{"n_layer": 15, "d_model": 192, "n_head": 2, "n_kv_head": 2, "head_dim": 96, "d_mlp": 1152, "vocab_size": 4096, "activation": "relu", "norm": "layernorm", "norm_place": "pre", "norm_eps": 1e-06, "positions": "learned", "qk_norm": false, "attn_scale": 0.102, "bias": "all", "tie_embeddings": true, "parallel_block": false, "init": "normal", "init_std_qkv": 0.0229, "init_std_o": 0.00419, "init_std_up": 0.0229, "init_std_down": 0.00419, "optimizer": "adamw", "lr": 0.000888, "lr_mult_qkv": 0.7, "lr_mult_up": 1.17, "beta1": 0.9, "beta2": 0.99, "lr_head": 0.00551, "grad_clip": 1.0, "warmup_steps": 464, "schedule": "wsd", "decay_fraction": 1.0, "decay_shape": "sqrt", "final_lr_fraction": 0.0, "batch_tokens": [16384, 32768, 49152], "seq_len": 512, "doc_mask": false, "train_tokens": 283100000, "steps": 8931, "dataset": "wikipedia_en"}
MLP neurons of a small language model. Each row is named by its layer, matrix (down: output weights) and neuron, and shows model dimensions 0-191. Each number is 128 + 24 x the weight over its row's rms, rounded and kept within 0 to 255. Numbers have three digits each.
After each neuron's rows, "fires before" lists the tokens most often just after its 100 highest values on Wikipedia text that the model never trained on.

L7.down508:144119139138130162117114103115109131144118107093145109114132131114159096167138132084107196156138139122134119166116123112157184107112121137123120113163123111111141143137148113086132144097126126139154092093138111145179111142149132111144105149132120125121124132178118059147099128107126094144147121123133117155157105133138150151089135108099155103136149140127129108096188131129095157107137158099111152122113106123172116176142133142128158089136115074187155114134152139145136132091124143102173085141113115149125122120166145130104092083112105124101151162076144101129150161140130137072
fires before: "\n", " |", "ying", ".", " lost"

L4.down795:150114109104144177135145102116143118161136149149105099124107116100147144111116088111119113126149106159182082150086122125109156133147133165145078109173129124145113134129144127160143149139084159165129116121147160095136136126164132064100134138086131098160120138116137197130161142154157099117146112174117109133094121127119103127093167110103106116146090146113122115126139166123137130141104081126139130141115135155128093108171100130136113114087116111076124114142164139149057150157128135131103132133118166085138143120130139141113104138137097115142127187110124113154152114171144118142
fires before: ":", " |", " of", " (", " zone"

L9.down1063:113123123140096079147099145119147117167153122126143137152102116140151115122107123134141145161146137180139093124142122100114107129152117121093080093172093145097120113134141156120142097095149127119158133124125112159164136144125124189111090148177161100097101148190133154119143106154185126140162172121106184088141147128137140123141131115140125112101130114132120135138122137196125098133105116138137130133125070094105102139136118136135141130106104108114144144150139160116149151135098093120127135142087160114121172120110117137088105160123138082146126088104141120131084124106072118168
fires before: " |", " of", " was", " L", " 18"

L9.down198:114137137101124153141113155126114134154102124115111104136120154181097146122127096122131113136102098074181169154138171103141150114145103155125107146145108106159133157128137113105102175121151170152100130118132092176153132138148124108121118111052152139094109107078116075147100158148121119157084131103152164167147085118159107119139114141128145111123095117104128175129099144132139137148119130123139127070165158130143097123157138122133133119124120166150119085165155086119158140097140165096118158106117122142138102093103126165133184123135144102143104127109125121124123138124097145121
fires before: " |", ".", "′", "″", ":"

L9.down1139:142140153099157115160127146131128182088168104121143106125082146138144092104156067121136112139126159108125111108106126155129073133112107128133138144121129139128115108149121140102125096120148140092111140124099141143128110117142141147111107111117159142143116107121152147146149126184130120097164134101148140126115158136120113158145104146150102111145100160095112096129170115105160157080111126121112135114137173135152086084098097114100144109162187167152157110101118146112138137174107136101130139139100144151137143163150159122165170122161171148061133090163118082158123144128141123103
fires before: "\n", "a", "m", "ic", "-"

L10.down739:112165124136155100149133160131112129171090117102132120135180159124138090055155087106143145121157120119089161115146149104156122101131116129157116116134122121112150130137085104087109137162098136107168122125125118132147172144116130098123106141183142111121157164096096164135158169139146153139127117154116146164097110103140150110156136169169107107146111115104154070113156133159167128120120100137133148087122134111106151104125131127099144156133131127134131124133135107180137129151124102119132055117166093147137129104097130139105129115062102156140090134117118146087107116122134111130
fires before: "|", "\n", "|---|---|---|---|"

L8.down205:182131140111090111120156143147126135133163109128098121157124149151191132089111120150120143146117144144107109153109112139127152161124087163201105115119110127089125134125111110133166129123083146127071107159147167116108126131112145130161163145135081112123126124076140090130146127114139120120124132081118160106135140151119106152083141132112120083124150099119086120129104131129130146137119150150155134127122107128149106136114136123161134133191133116128133118112170112112080105117133185145130131092122159147150064132089099137145114096155105180118130124148116113112134095144103157183
fires before: "\n", "The", "===", "B"

L9.down228:133095176136116133075117136132061109146123128161088144138125141135079167107133130153115124167136139165189098098130150129100131137143121146150131176129150157089112150134139102096153115146135125112096147154114096087097105166108109119131157125138119120120086113103151136106149117109124134164134140143128135138160145160114087109142116134111131132140156096136066122130125137110128112136154163138119153161140107115133085164062145136096137156169124137086131121164146081153106153134115093143145135100133118084106089157158139164129112123141119125113093092143136119162124150169098134143
fires before: "\n", "ography", "=="

L7.down51:145157133129057134166134201097091115092159133143131127134151125123127142107110152110138125138141151097157138140134133111119099136119095101179135138160101135121131141115129127090106155165166155159142164140115133166136139119131099118121101190079152097040169126078110109169130145141127128122080125142118128155139114117136117125105159152115073094116094127160167142141115129123093137102090149152146134137123142137085119097144135099139139125087137100128119096145133121157159125114128134123149134114124118161105122085152128134126139123133101131149175118096178140124121145134115156112
fires before: " |", "}", "′", ",", "″", "n"

L12.down864:135147108145155145121123154157098125133140103130077122124091086166108104139131157172126129143122156109135135145136137085121112111137094147141112160104120163110144155158113159088149136136098157122098167126137175128074111122125125123131151138109115113101125163083166125123124095115114122112110118104092126121136141132115117137155095124108147159120153107129085118097133133063125123131149091091115143119125098142112152142127163106154137126140167140055117126157119144130104138136156130131130146102141125136073122150122117147113165103149135159126161160103166225136068152117142107143
fires before: "y", "a", "s", "ins", "ing"

L9.down1012:153095157148149126071108106167127084138136077116094105108135157143143161077131137155130115146122160153148095121117128140130122117085111113134114134120097139139135121150163122137128152139233131150078090107100165122077105163129105146148137103129134141123126118132094141134125185108152145131092144094152113101151118180151125122123103121103141138176169109137101117144105096123121159154123135151126130109106125134177104134097149125098134141151127136096143125122136126143122153107091149107107113098142154154096139128127161179145116105099128151136149106103143129091147096146111142157
fires before: "|", "\n", "-"

L7.down870:166139124107087125111122148162115126125161112120106118147119157106131128081107101136139120204144142129121102117117122138124146163122137121170139124113119136152112118125140137109138097170111127152101112093142145126101102139139153107134108135171107187123178121095126105153113168095099126113116156115134120122133150145116145176073141147145084091130126120117096140152105118140127136126145107149106071128109108133133129146087142159100121108161167117142136135119111133141116106136154196166114082113166135147146093136069119134171125148133061161142118131147135152126126084164079145130
fires before: "\n", "|", " He", " The"

L9.down224:121142166121135134120128159166123135123105114118170115142137104171129113109122134156136114135111151105150082156153154125099126128112098135097107117132144146121150112160115117112141068110185139146139111117105075105053077157159122122142113174133119112128113191082095132119126119117170116124147128139136131133134147168144120134116138135046126086123126108128147139146104158118113178106115137098115137121147130113150158118121158131098165139125106164138147121153158108124136159151127091100111149104126093146142123089110142163123119136154147156102152097147159117137127165156159117188
fires before: ".", " |", "–"

L7.down56:105080105144132155119125105149167173129117165128109123136110132078114168108126123104133136147128085100175148162108130144192126117151108128145121178091143120134088126114126090136087144125147154124145161120107111150185141148130124132113126106136157149134109091098120116124103156106081103126123128130118094149121130121087141155103165152169155144174122104107147122130153162126099125126145172168116135124121103155121123153128134118096132108071111094138164129144103108106165132129103160121082134118088115161139105118126150102140081115094177101129117128105141095145165113159155154132
fires before: "N", "E", " to", "W", "°", "ed"

L12.down341:177143142093177128152101145119138185118115133090103146123154086114122131145134153095143169110122126135125128111124149101115126151128095136128138134143146096143113093148104127171139128110177104099169132130143088100085118171093127123148116161148145131110152179134130171126128186147122103142163158104091136092133107083128151155092135176116135160113138143108164099108136132168123106111120096101109118128097123117154140109129127105064166135136079112121175106099124108160117094122095133134130074137111151124110114120135147115155115135119108146155127136087140106124110108105170117126
fires before: "-", "\n", "|", "="

L8.down1054:124171187088128109129173139124108147103154143163098118084157116154105120135121131126100141165107162098112118164107140143096099108114132131102141158129136094102136180145158156139102093125167146152123116101057102134144089141132076125110113125109152168057124120125114090113109150129144124107134097087125154135173125145136111155128097142076096150129102099123105162152107158130105130124121113137165082152140116115147150125141146153124127147150092151114142134149113096132136145138146119110151167117172148159140143109114129179117151136117132142112130108148171080115124146115134119145
fires before: " |", ".", ",", "00"

L7.down215:125149107133095142126119139101116121117084117129121055146164114138089149148165127104134122179135099126116126153152138175127135137142095137102125109131125138161112116123060109135151142120144133096158149117193108117150112160141118152099123107104131079092137097092109122131104172103150086138145134146155099137174140109132148103154131173136133132138149120131130150117103179157108104088166127127099148128129149106092138091149101140160149099131153163127130122195138117111139149143096108126104121120089153107119155110160136121100140141096149131100125133084147083147135099160127145159
fires before: ",", " |", ".", "2", "1", "3"

L12.down912:130110118077170148111114171150121137113146104112144139141103169111112153165115102156157105135093133129137123127101085106159143108155104135153134142180171132156163155117175159101172094139075137101106156158111082096131158152149122145148132091132145159105162124132115136131137092140159129088096096080107100084135106121111123104166110117127100078112137118150133154099100113125122124152099131126119159110154121106125130116127167121138172142114146130069129141080100135152104126091178125112132127154147128130129094123142123122153150142143122135133105106104147193131140144122116128141
fires before: "s", "l", "b"

L9.down881:149126131141146092127123149134145149111142093150121079077108135124148129117139124122106149132127171129151141131089094160175109120150121149159107131137131166126110126160124124146150094123139120153087087073160115094137159122118139127100139194116105127106145138106113100094134088144154129111143136127151165167106115118148106105154166123143114109091146125140088098099122187066113091130108141106136128128095124147146090118139180154125142141103167111132163124147143166134145118160118148105159107140124100139093163119127129131111102124125104117138133188095164179117092126134135162098
fires before: " |", ")", ":", "."

L8.down1065:118147110111112115098097134151111100136106145122140130165155096155138133124117134138112135136104195120136132092126159097133128087125159072114102139128112118137095199127160147123116138152140100132090111149155113119101101114104164128130130146137106144108131138093071128113143088119164120102104169106070150174148136120148127135155096127150112092094109095141137131114128129170133170102130143131131120129167151100120123097135159190120142146146107100170142161133152130126118136162152142116141091130140114099114117146119124147061090113172125158118143127139111179128080107110161135140
fires before: " |", " (", " and", " in", "\n"

L12.down593:128126160127177118144140125107139118139131149141155124097149138149129150122131095115120126094115136106114138120079090113180106122134108144085092123158102189141112129098109116172141136099073145102116130139119129156155119118137139110126099133130119143113155110150154135105105109172162119109129099092131123139133059121112165141112140155142115140125114178108152172135137114075158110173101158112128126150148145093087155119120160110113117134156105082116120131150116159110113145112117108150128121133190111112137108126174180090113170166120138113114145147159129082151117149122108125183
fires before: " of", " was", " is", ",", "s"

L8.down988:152115173208124074126130159136094081107105158130129076120147088143125096129116118167114108154114116118099133114116163116141146167138171134127150139132099169139094151149100127142123130115179173130123126106116104135140107134171089139108068140120133138112165128120174134148164151161156128140120120105098139176125165121135139124158143135133124145129095144156144150124138163124152149112126135093137080112099109089137137080106118146143116113101148105113084163104120159132105117104110152151096114131080133109108126124136144127128140142130145169137124078104110109152085118104159133130
fires before: " the", "born"

L7.down391:165126098092095137105176133158075130113159120124118113167095138130144160078112126149137128195158107143092137119147132126162163159127122133141137134120092098123113114129138122103098143132119141147127142112139174128144128103147137159125107123122102149126145111086131136154128131082097107120130154111123130110142138132139121167069130112170134091114107119129114153134081134179135097122153102152101144134129117118152150148127136111151126117164193123180114148125127110131074120130149163169115063145150148176094107113106091124178122135119112128112119118119103144117126131159072164135
fires before: "\n", " The", " In"

L9.down1088:152144115093157142119133123102106101127154137150124111147151129118120144114114121135135165153145129137138116161175128145090097137144097141166118097120135106145185106151119104159115129084155145111128082154132134100126090170143101125106171130155121140129091139142142127114112138120097090088158140144156101104142131061162129167129153152094144147164137112120136140173126124125143136112136122123125124126097129157108085126115115155119154122089086186105139132151143110119166168155117143114092117076136130078153151154119136135131146100111156123132148105107094073121100106159105127201
fires before: " |", ".", " S"

L5.down902:163156128137107120149161149118115111109116123178119096113159125136153178118146135129149177141188130120127121117140130093160173126108154101147137109057151124108145111140113182117139106172123085149137118112131110145126131134132150091150110113163116093086093147108108107101127121123150106138144143124100144120164095150169108140124142130144133122119127116148142107114142154127110111129119119105135124128133132100171123116129156108085144136140115108175146126108135073138151149041133097118101074130161160142152113126148093138139103151099092150123116154141096119107157074176129144126
fires before: "|", "-", "\n"

L12.down1028:132103126123139083149151124109143147128119106134158095152118128120132113114111089133150146141104123140101163159098109145103145137099125118134101075114067091085133100138163127127123104149139126136130120125098154151150141111130168163121127173169130149126081134117129098144094107124144123135133148133133148100118129139155101137117115123146090112135136087127116129125130207107113104117093190146094129153142153101141109142090145100089140114158131121127132156153137118106166079136164127128131148147105142171092149130113108123144126176078123132116133126123135221129167136185125148119
fires before: " |", "}"

L8.down183:158115098146101122127125171134144121126140147156134123109100178158144135143161106115121112100123146152126154126126120101111134139174109176157133094130142122176141100071135132130197128131050138116105105144127130134112172120140178159123129142129112109146148144127158137106076105111104120100140148074129162134109141158142123151121145055175107128138143116112092126125098143103112145126105117139132125123098132111145168138145107095127083115135152162147140129117155084112153132138115131125149138112152161113143099140091101119152122164150103127099115108131112189144148075105099119136
fires before: "\n", "===", "|", "-", "==", "S"

L10.down609:123144109170113092097159129133105110122159098157110125143112137145143130136138179122118115135159134147121145126130104121105118118141129116129132154043172142127135118163138126118104110161098104092083142140121153091164080183115103158110163119098114142126140096136180132110092161098149107162114158228156153122128110137137171144151128156093094130110133104168131142138135151121122176108078113165145113146135149109115101121120160144125139108166138116114117109121140117130098161103095121118146111107117116109124135143123109110112153131160112123151102124125087124128110101168149132154
fires before: "-", "\n"

L5.down580:174138161089135104119150113086104113105138100167117119125154137170141165129170137126145165119141135126161119123155139113150153144123149116164103109104123159079134101125125155105128167120104115126156140132134111150135143097103120093138124141127131126080079128138128133074150126128100119175150134118113137131103111158128119111103106121128120132119120174127110151126113136131131139100158089151159154158160174090168092143155169091079106112110099120166087136083167099148094121126116092147134101124155158156113154138152089131175118154159113140095126107094124097135172151097114130111
fires before: "-", "\n", "|"

L12.down524:142152085142128115140089133089141134107109132120082141154129135125119119147087121116089139108141130105148162113128155118146136136135128145108130139151128151101102100079151154088079113155117123097135152134103110115123097112183116127064127144141184071127127088153154133135116148159108093126113171118153170132129151124120124118135105152115081179119117137162134095142162155159126138112119120161087078137127178126144160144108108122088141105166116097132156138136103169143137106119120132175128131152137123167120162134163081140139107097125123068161119123143103148135142131131148150119
fires before: "===", " ===", "==", " =", "\"", " ("

L7.down55:126130093158126129130113129139153144126146159120111134151103119125133153143133135130123114150079075118168124157089145101154099103150161118119083185097124124185100100136170114156102155111142162165119140138094121143157160170151128117097153121126125157112109111105135140128087140104113117127106116131152091126135083094093121157111173156164163155168130097103117145114167155081099147094129150151106166155134111136126129149120139112120146133098104128127119094154106093112167145136106144112102146127118126118123139138127185115126101114059145076109133133110138096141146091156140124120
fires before: "°", "N", "E", "W"

L10.down264:142106125111156138102095143114116153116127090165146067124125125126136095162125115108142128159126097114105116134117171120161113136162146113147099110136084120131105141109128109137153087131114139123121127113142104124178145150131167088114151199175127131111124142162115167143173097167121129171135171106119110102134094112143147141119131135146106116143156160099107115111168126098122120125165129101097172145130108161130102107122133099102140125135103145114142157095139127080112114129142121145121112095085128122132189104199102107105094149098115102124155148137153091139177105150127134154
fires before: " |", "I"

L7.down808:102125143117093110174105113145107098124124146149160127181126138111144128132150103109115117088153113138080128121137140133135134094175128147112099100157125152100105137121181127089099110145074146151147119133117151148149147149159119165079143123144113117135119167148154113090121087132164124082131144087125157089109126150106145146158144173133045088149100136149124166184089117170146146132110118125126098151116147075158140117094117125124104113113129134121157144155119141101105128143125131122153159130140142141130146169174090128101139149116115117135100084124150130142100126135119115109
fires before: "==", "\n", " ==", " of", " (", " and"

L10.down279:126140119158082117109124165151140141148091132124110140132114117135148132140162123127166148099152136131125138138119096099103138144127158138110101141097142121091119116145113168105156109111076100144164130122180110102152138074113116099067151138136094143135126140187178132134117093117130125115172112107101150101162147114107165116135147157133152136111124110123125115117157172128123115090148104150151195125124091128090156123104141137154075095087130113155080145140126171073133139107152095141104164135154156123130095162106141128167135119124123144108122126119104164117158092128129150115
fires before: ":", " |", " the", ")", " by"

L12.down158:134107139114119108120150110140129135172098087110114123157093055114158107124124141113140095133123122077123135144102121109130096155109122143122180130122139135139108117116141132177078078159232126143155145117117119083118156126131113137108156145125118112105109147117135144123173147121142176149102170148081131150139142148134115139120131128090120101113147153128154121091141130155118120125149141126139133143150160103102112110091137131088139151140132126119175095137132140120138167131146138106070082139082117119138115107163103111124141102129153138129133155162132105147146107182146178112
fires before: ")", ").", "–", "),", "-"

L10.down346:151124141118166141139144119150086117140072146108097149109160161152188092096105112138130127133122137136068115159104111152131154132113153097132103137152133149089114157177138140093155098111127119153132144160105079134165142134133134107123169072121139179127119127123134092102100154146143136108150098146150184137103150123116143131174106129098107096157094106106126083131107124134118163149146150110127077138149147089122122138132115127149113106153085088140114103136129134154126115151110140142114112109144156107093125111187149131143160134136103157161118093133144142086107154130095135141
fires before: " |", "N", "″", ".", ":"

L7.down381:120118119139102142126163098149144138121107147096095112129134134163177141163109096105109130096147096125061154140113128164158164081126148148118153116145132130165109128123123130152136107119103117136090108124142106147156113123123105110110170095092070141169097132111148096153094107158158143079107163118091126122099101115119106147127123124136140134127103113122146116151099136100090115089185161111130130125147164124116154123118160130174093110109167172166129106127137147127112173098108150144136193131140154106148089162125130148129152079127108172123141113137116165122123138104131127119
fires before: ":", " the"

L12.down492:129134104124109148114162143126141134145145128126128127125170111111119120109168135141148136141116120103096158152161152102123092140149100129151115142105137087118117163103151113107144136112133118130109137149152144115081171151131116080127152159126161172121177132106106113157095152141145177136104118117120098137113135090098163152082110163115141110166148139097131093088134151136110131111115125134144140104108110136136155116117093159052132147110158081134165086087115114095114120106124180162113123191143117087152104111121135131129118071150129192114103128134134155116148114118153145163
fires before: "\n"

L5.down498:173118106110158088131130148133080107097125138149110129128110149145106149104133117137142136159192147158146112135132137093135153153130128085180100107149112150137112132117123152145123193135109147138140148156141082097151120092116157143144130175124128114055091147128119107101158136119116115151130149144092151126116075177156118160089100116156076120097113108115108144135149113113094099116124119131173120171148129116168094163150146107133135141131136137153132150111161129138107131135075125131153133128116123092148088120126104129138121155172126112165148120084095117103127125138088157124
fires before: "-", "\n", "|", "="

L9.down801:177121134109077123124153141126115105144117119108139135087139112132144176185117134130102130131099129152139081123127102172119153089108128128124113129115130134101115111138137077072113128149117132131134119115120121146081112114153130135101102104123111128097130181105056112131154151105192181140142142134139160173161131130106110167123143149122113125133141153155116111133135132092084131116136145132122124093127101153113094136119146126117122105158125133159152129143086142142156144111132097098125143094100111143095135109131144161112122169155105108077171099108155176148178174148138140160
fires before: " |", "|"

L12.down1098:177086108153130103148193098115103124154151119123115133157132130149118080143067138092106148143133114133126095178143158126150148109138130138152093170126125124108124129150116105091114148144105128100145083110144096134154166121119144124118141166111155141099115144140159133140123126149131132130122116140121121129151128105110172117126140150143053114178118124129088158188193144106132129165098121110123113155123120110160097119127125111098146127155127152134151102138135104135157093155135152115168119137084117113124111129092104175162092113114113097102129070104130150128114143150098152153
fires before: " |", "|"

L10.down314:073156142148103115108114139137120136142101170128158091165107113126125140104128094093132161106135135105106115120119110127151139181104155104146117136123144136131134128093082141132131122167156136113089113142093098161131104105134155113114131118147112132122133084077072121105164134179134078158213142125142154121157097111124128138111094113138175112134133121134148109178128078159111151109121110137137129134104151152136122138134124143138111141100138130156110189101131117150157096166100090138121172145132137133142105090113147103134133139151152084123132130123088173133118156147118168126
fires before: "\n", " (", "born", "American", "aged", ")"

L9.down536:144140151135086137133126116095134093111120120159114143155163122127136141139147152151073116092134146141141130130129170123116164073116139083139141130134111122115143143134164108094137135109148128144117109111100104119081149106115071107083082130149148147128073148160146113148105152166170131089120164142109169126113119090122116175124124125112147135144133146158176149146115126086136146117137096100112136146146163138163160140179114121104146137158081177136118122117125091129144109150077136130148117134132115157130116140136188152158113137128156112110121107076128068115111120141099100150
fires before: " |", ")", "%", "]", " m", "."

L5.down161:142119145150132126104161107081130101133112124126138139161128151118140115124112118136126114129116154176161102156164115114085074143106103155159125159189101157144073135153145110152137108125131088138094126160104156142072128188122115130111116112132123152129135104123152107169113104140137163179092166176148153132083157119111106131164145134070175117126114152115101119109115156126171121157103128108141126159128108119104071141120132159133145170124155153124148144106176134170118134114103094129121135119081132090147120150130125127109123082148098124134119113112110098124138109126126117126
fires before: "\n", "The", "In", "On", "("

L5.down1022:150131100137148172103100162098150121146132085129102134111095130159112161132114130182143128102135163132130108132093170104173149110132132100147137152135114152101114109134129128143096128135152126148128137107129086156060121114100105099145182121120116121111123124140099055123126181138140140124096090154100135159175162148165121170131153145099086168111122136148137146115142132148096154141097156142105119122113087135134146155114147093079133106121128104152145109119135123088130069128164117112154159150104133116175104107082128141172126126111130131148141111140108141085113129138130146137
fires before: "\n", " 1", " 2", " ", " 0", " 4"

L8.down286:145118076161126113111138146119128132138131114134098148115140132110120137124141095136119103091105131122150147171076160112166129133153064107125159158112147108162078129166133144150103157169177122116102142126116076114160121146151139122089163113097116146113129156155094115104122151158133140216105130143109119133136139151124167146070121168132105166111159133094106116136139113130148134130092119136130105143105104118145113154125133122110152129142135166110121118102154125149069143117109126084135140126080127139131129115068138162143108116175098125126164117125167135108123106137097145155
fires before: " |", "\n", " Label"

L10.down115:126147077135087119176120093132121177132132121098098136159108128100122163158152132105105137133121127128096113167083100147164151121143153147121083152148094129147148141103111089124141147123088115153102163131117089128136099124146111091141116139076164127123097129115149168119093112182152140140139119127142138147152114164109107124102153137158115124100091114122139118149134111117134112112176103124107137113187116097091134098147171136102145109104205154189144150117153176120125120131140142138106162138118140125124102125083124144125109121134128166105142096146143163153125118146101105106
fires before: " States", "or", " USA", "ical", " Kingdom", "eral"

L5.down606:102145106073158115049162204147093092112157106133152136088151143140145128147158136145142096133133116073092153127115118108124123164127112119123082151103137193112130115166126149131155144123161112173104101134120173095135107141132137155076131124131154102090083141102131111126170141112130116090127093117149175135122126110123128120148117134129156133112126133131127180126128106108109113135148106147157120152122152163140106141126108079145146152167097117106103137151115124121176115135132127112121139116064102111148166127118133124133132137157164138141114127106126119100131134155107116154
fires before: "\n", "American", "v", "d"

L10.down118:127122115165110161124107129147134121076091143102190116150106145138162140123106148139142136097073124181126124124142120116127143126081160129139100128129094139129121076115109145158149110120170136123113100116168143145176127126094156106131139114114139115124130098108122080142103088135085138123135171150162118143113101089139113115173145129114147139138108131125137088123116170110105120111131164150147160157133178095113090131132117072109154128137159125142127102102148134112146116139087166139194134118127141101137149092142147111097130144113097101096135167136120094119125125175141182111
fires before: " |", "(", " (", "s", " –"

L9.down948:099146085123091132141157134131102117161125111130125137192113140143083127160149100146114100108122101123110129155136079136132101138162113123128126066116125123086133104121138127112147114156147157098109137134119180087120138127135158132096133141088123140135112171159145155116107109118137111133123130116151149085165115175097122139157139147124107103132123143113151159146151109133111141134117130136143115158121140103123126136168161100097087132131148182125142132126093137156141147143109151113088055137155155101097076188117111171118154146154121158115109145105176079147114161144111126098
fires before: " States", " Kingdom", " USA"

L8.down262:151153110132141184063186107128152101114180195079144106095142103112129106098144105133127104140124163117095149120144096128160127110128090116110117130135123109183144124096117152103170135161156121115132141129108119141140127132172149127136134157122151144088092088109133122164137121110099109158144118101143122062126132153102122120067136135138148122134115132130114131101127081125116180130141106121146155139111125120093137135143133150146160094114146165116155121121096139119148148113124101145127170117144148097091082153107160129136150117151122164128130144138114132143109079135125081159
fires before: "\n", "born"

L5.down916:175125099111086125109129134104139090090144145149103136140121116103087151172173109118129119133159126101120128111123125144120098105134060132152155103167140130120108137146078149190105140140150124116096130143134089124145071066153103120125104155117138121111102171127123116167150144102136117158120173153099117109163108133136108136097133153118162125113152158111123125125125168128111112096156115153106151168125157152112098141123126159112127161106174112143136134128115137129133120151118089150138113134067105152143113122119181142133116131134129124145146124083134126132101194182092141125
fires before: " |", ":", "|", "\n", "."

L8.down73:139108111130096187108149114093107127095111127140120125115123113131155140163139129105152129126128105126152113135137135111121166174138117084140115136152134146083137172146111170121127062187137119138157122119131078060127090151165100120157148152103110099137133113158129115143127127105147098108134145166127133138182121105159083129127134108080085145152149121126150150115121159104119145098137134145108133140089147137180141165123166145125148151126142162127105096105156135122093137099074122144125127147111062139157109127121142122112130135127123113116127122120129095091153181181112134133
fires before: " |", "ov", "en", "tt"

L8.down163:123132150104119158171155125112122166163136150121134117122157120127170174149099146085099109144104090104081129148119126094108165131146115120099107092122114132157118159120132143119119096158071127136145106149141117149120083137126173099137102135131114122156106158117159187146101106151131131107167096147135164132155134112108097154083146133161109123127142114136157102120112107091155105149090129135155134089081086132142110123112136097163072099105135125176137104151131133125129123100110119124161170124177144139100085107159136162111114130107120118106123115145162155154143084140113147102
fires before: " the", ":", "|"

L5.down935:111121114157170120142102154155122115076100147101133121152138117175174139086083105102113139170164152143139178131140132155161094118157113087093147121133147168103092130121109151118094116139148115105136126131121127081094108131127109116153144126149121124114142104079121121105151126127137161125145177181115114164123134088162119149173144113110127152143137116130140107128123147118160110158125145117135104132148137097150114121089127168094146151128107127160147144123159099120114083073079152118183109113084126105155131120150090119118158120102148155130158137111140115096085132157148153134
fires before: ":", " |", "″", "–", ".", "-"

L8.down614:152149150111092131142164117155076146131144133133095132138111116142167136065092107129115124174110148130105123155133120127134146159135101144163129180121136133122106126141121095125137139107105150147088148127152150115085140129130163127153149154129104143149178109072131106157107157106098115115155142120131148122127135113104125151116135131127137108083134096118099138128083155152129109129115104144132124123119122131086116162079153149126103154162176094152140133132171118142082098133124196141111077144137164133161063125102099140151123118110094180117115111157116125107122089157109156149
fires before: "\n", " The", " He", "The"

L8.down282:133141124092118139114125103076167164118062125142126084144112141137130108124136116109141139181160098126135167147138149099121115136143095156181136115164102148140128134150092130128124157139126128127161096101131116085127132124154135149096169110160121119148142101151096142117133153108147110112141122146161118145134132075106104143090149123090109129146157122147135128140126178148108140155139171141165158148144142073110112169143105118125138103109111133140133125153133149130105177106097087098112111131076097074109137083139156152102171092147135099136151155097121131126122118143116151071
fires before: " |", ":", ".", "|---|---|---|---"

L8.down379:108085103125124136120134136142100102111085163126125139122134088135178134152118097139079125146086103176094133145160117099131160100137135158073163120130126154106119136104160109096111139112121178125107094181133144114144123119126161152109104099150147111146154153139164127089090191150112121116119101131180166127121126094148152097111167146141198141131121134134091122140149119129159140164151108105134107128136179118156151107109096122135160111122136116132082107108107126145166116095118131133089140133157143167100108096111150111148147149124089150143134105119105109134138142137133093134
fires before: " |", ":", " the", "\n"

L5.down701:186138108190076124135129136147167148167106091121090103147147130139121177169164121102117141139149114124096134128140149142106163120156096152164160127098109150149115127147103145139115108139137142140126117145138118110151104130133155136146161110109096095157148106112108115137095135109100166118161117145123098128130091133139108118114127172116106123145159144142133079125098136172101139133145131142130123094119111105169096100135166176150120095157124160176104117109171159110113162100103123119097128104108117068118116099146117126108137061114102173137146111126112121112097112171125138131
fires before: " |"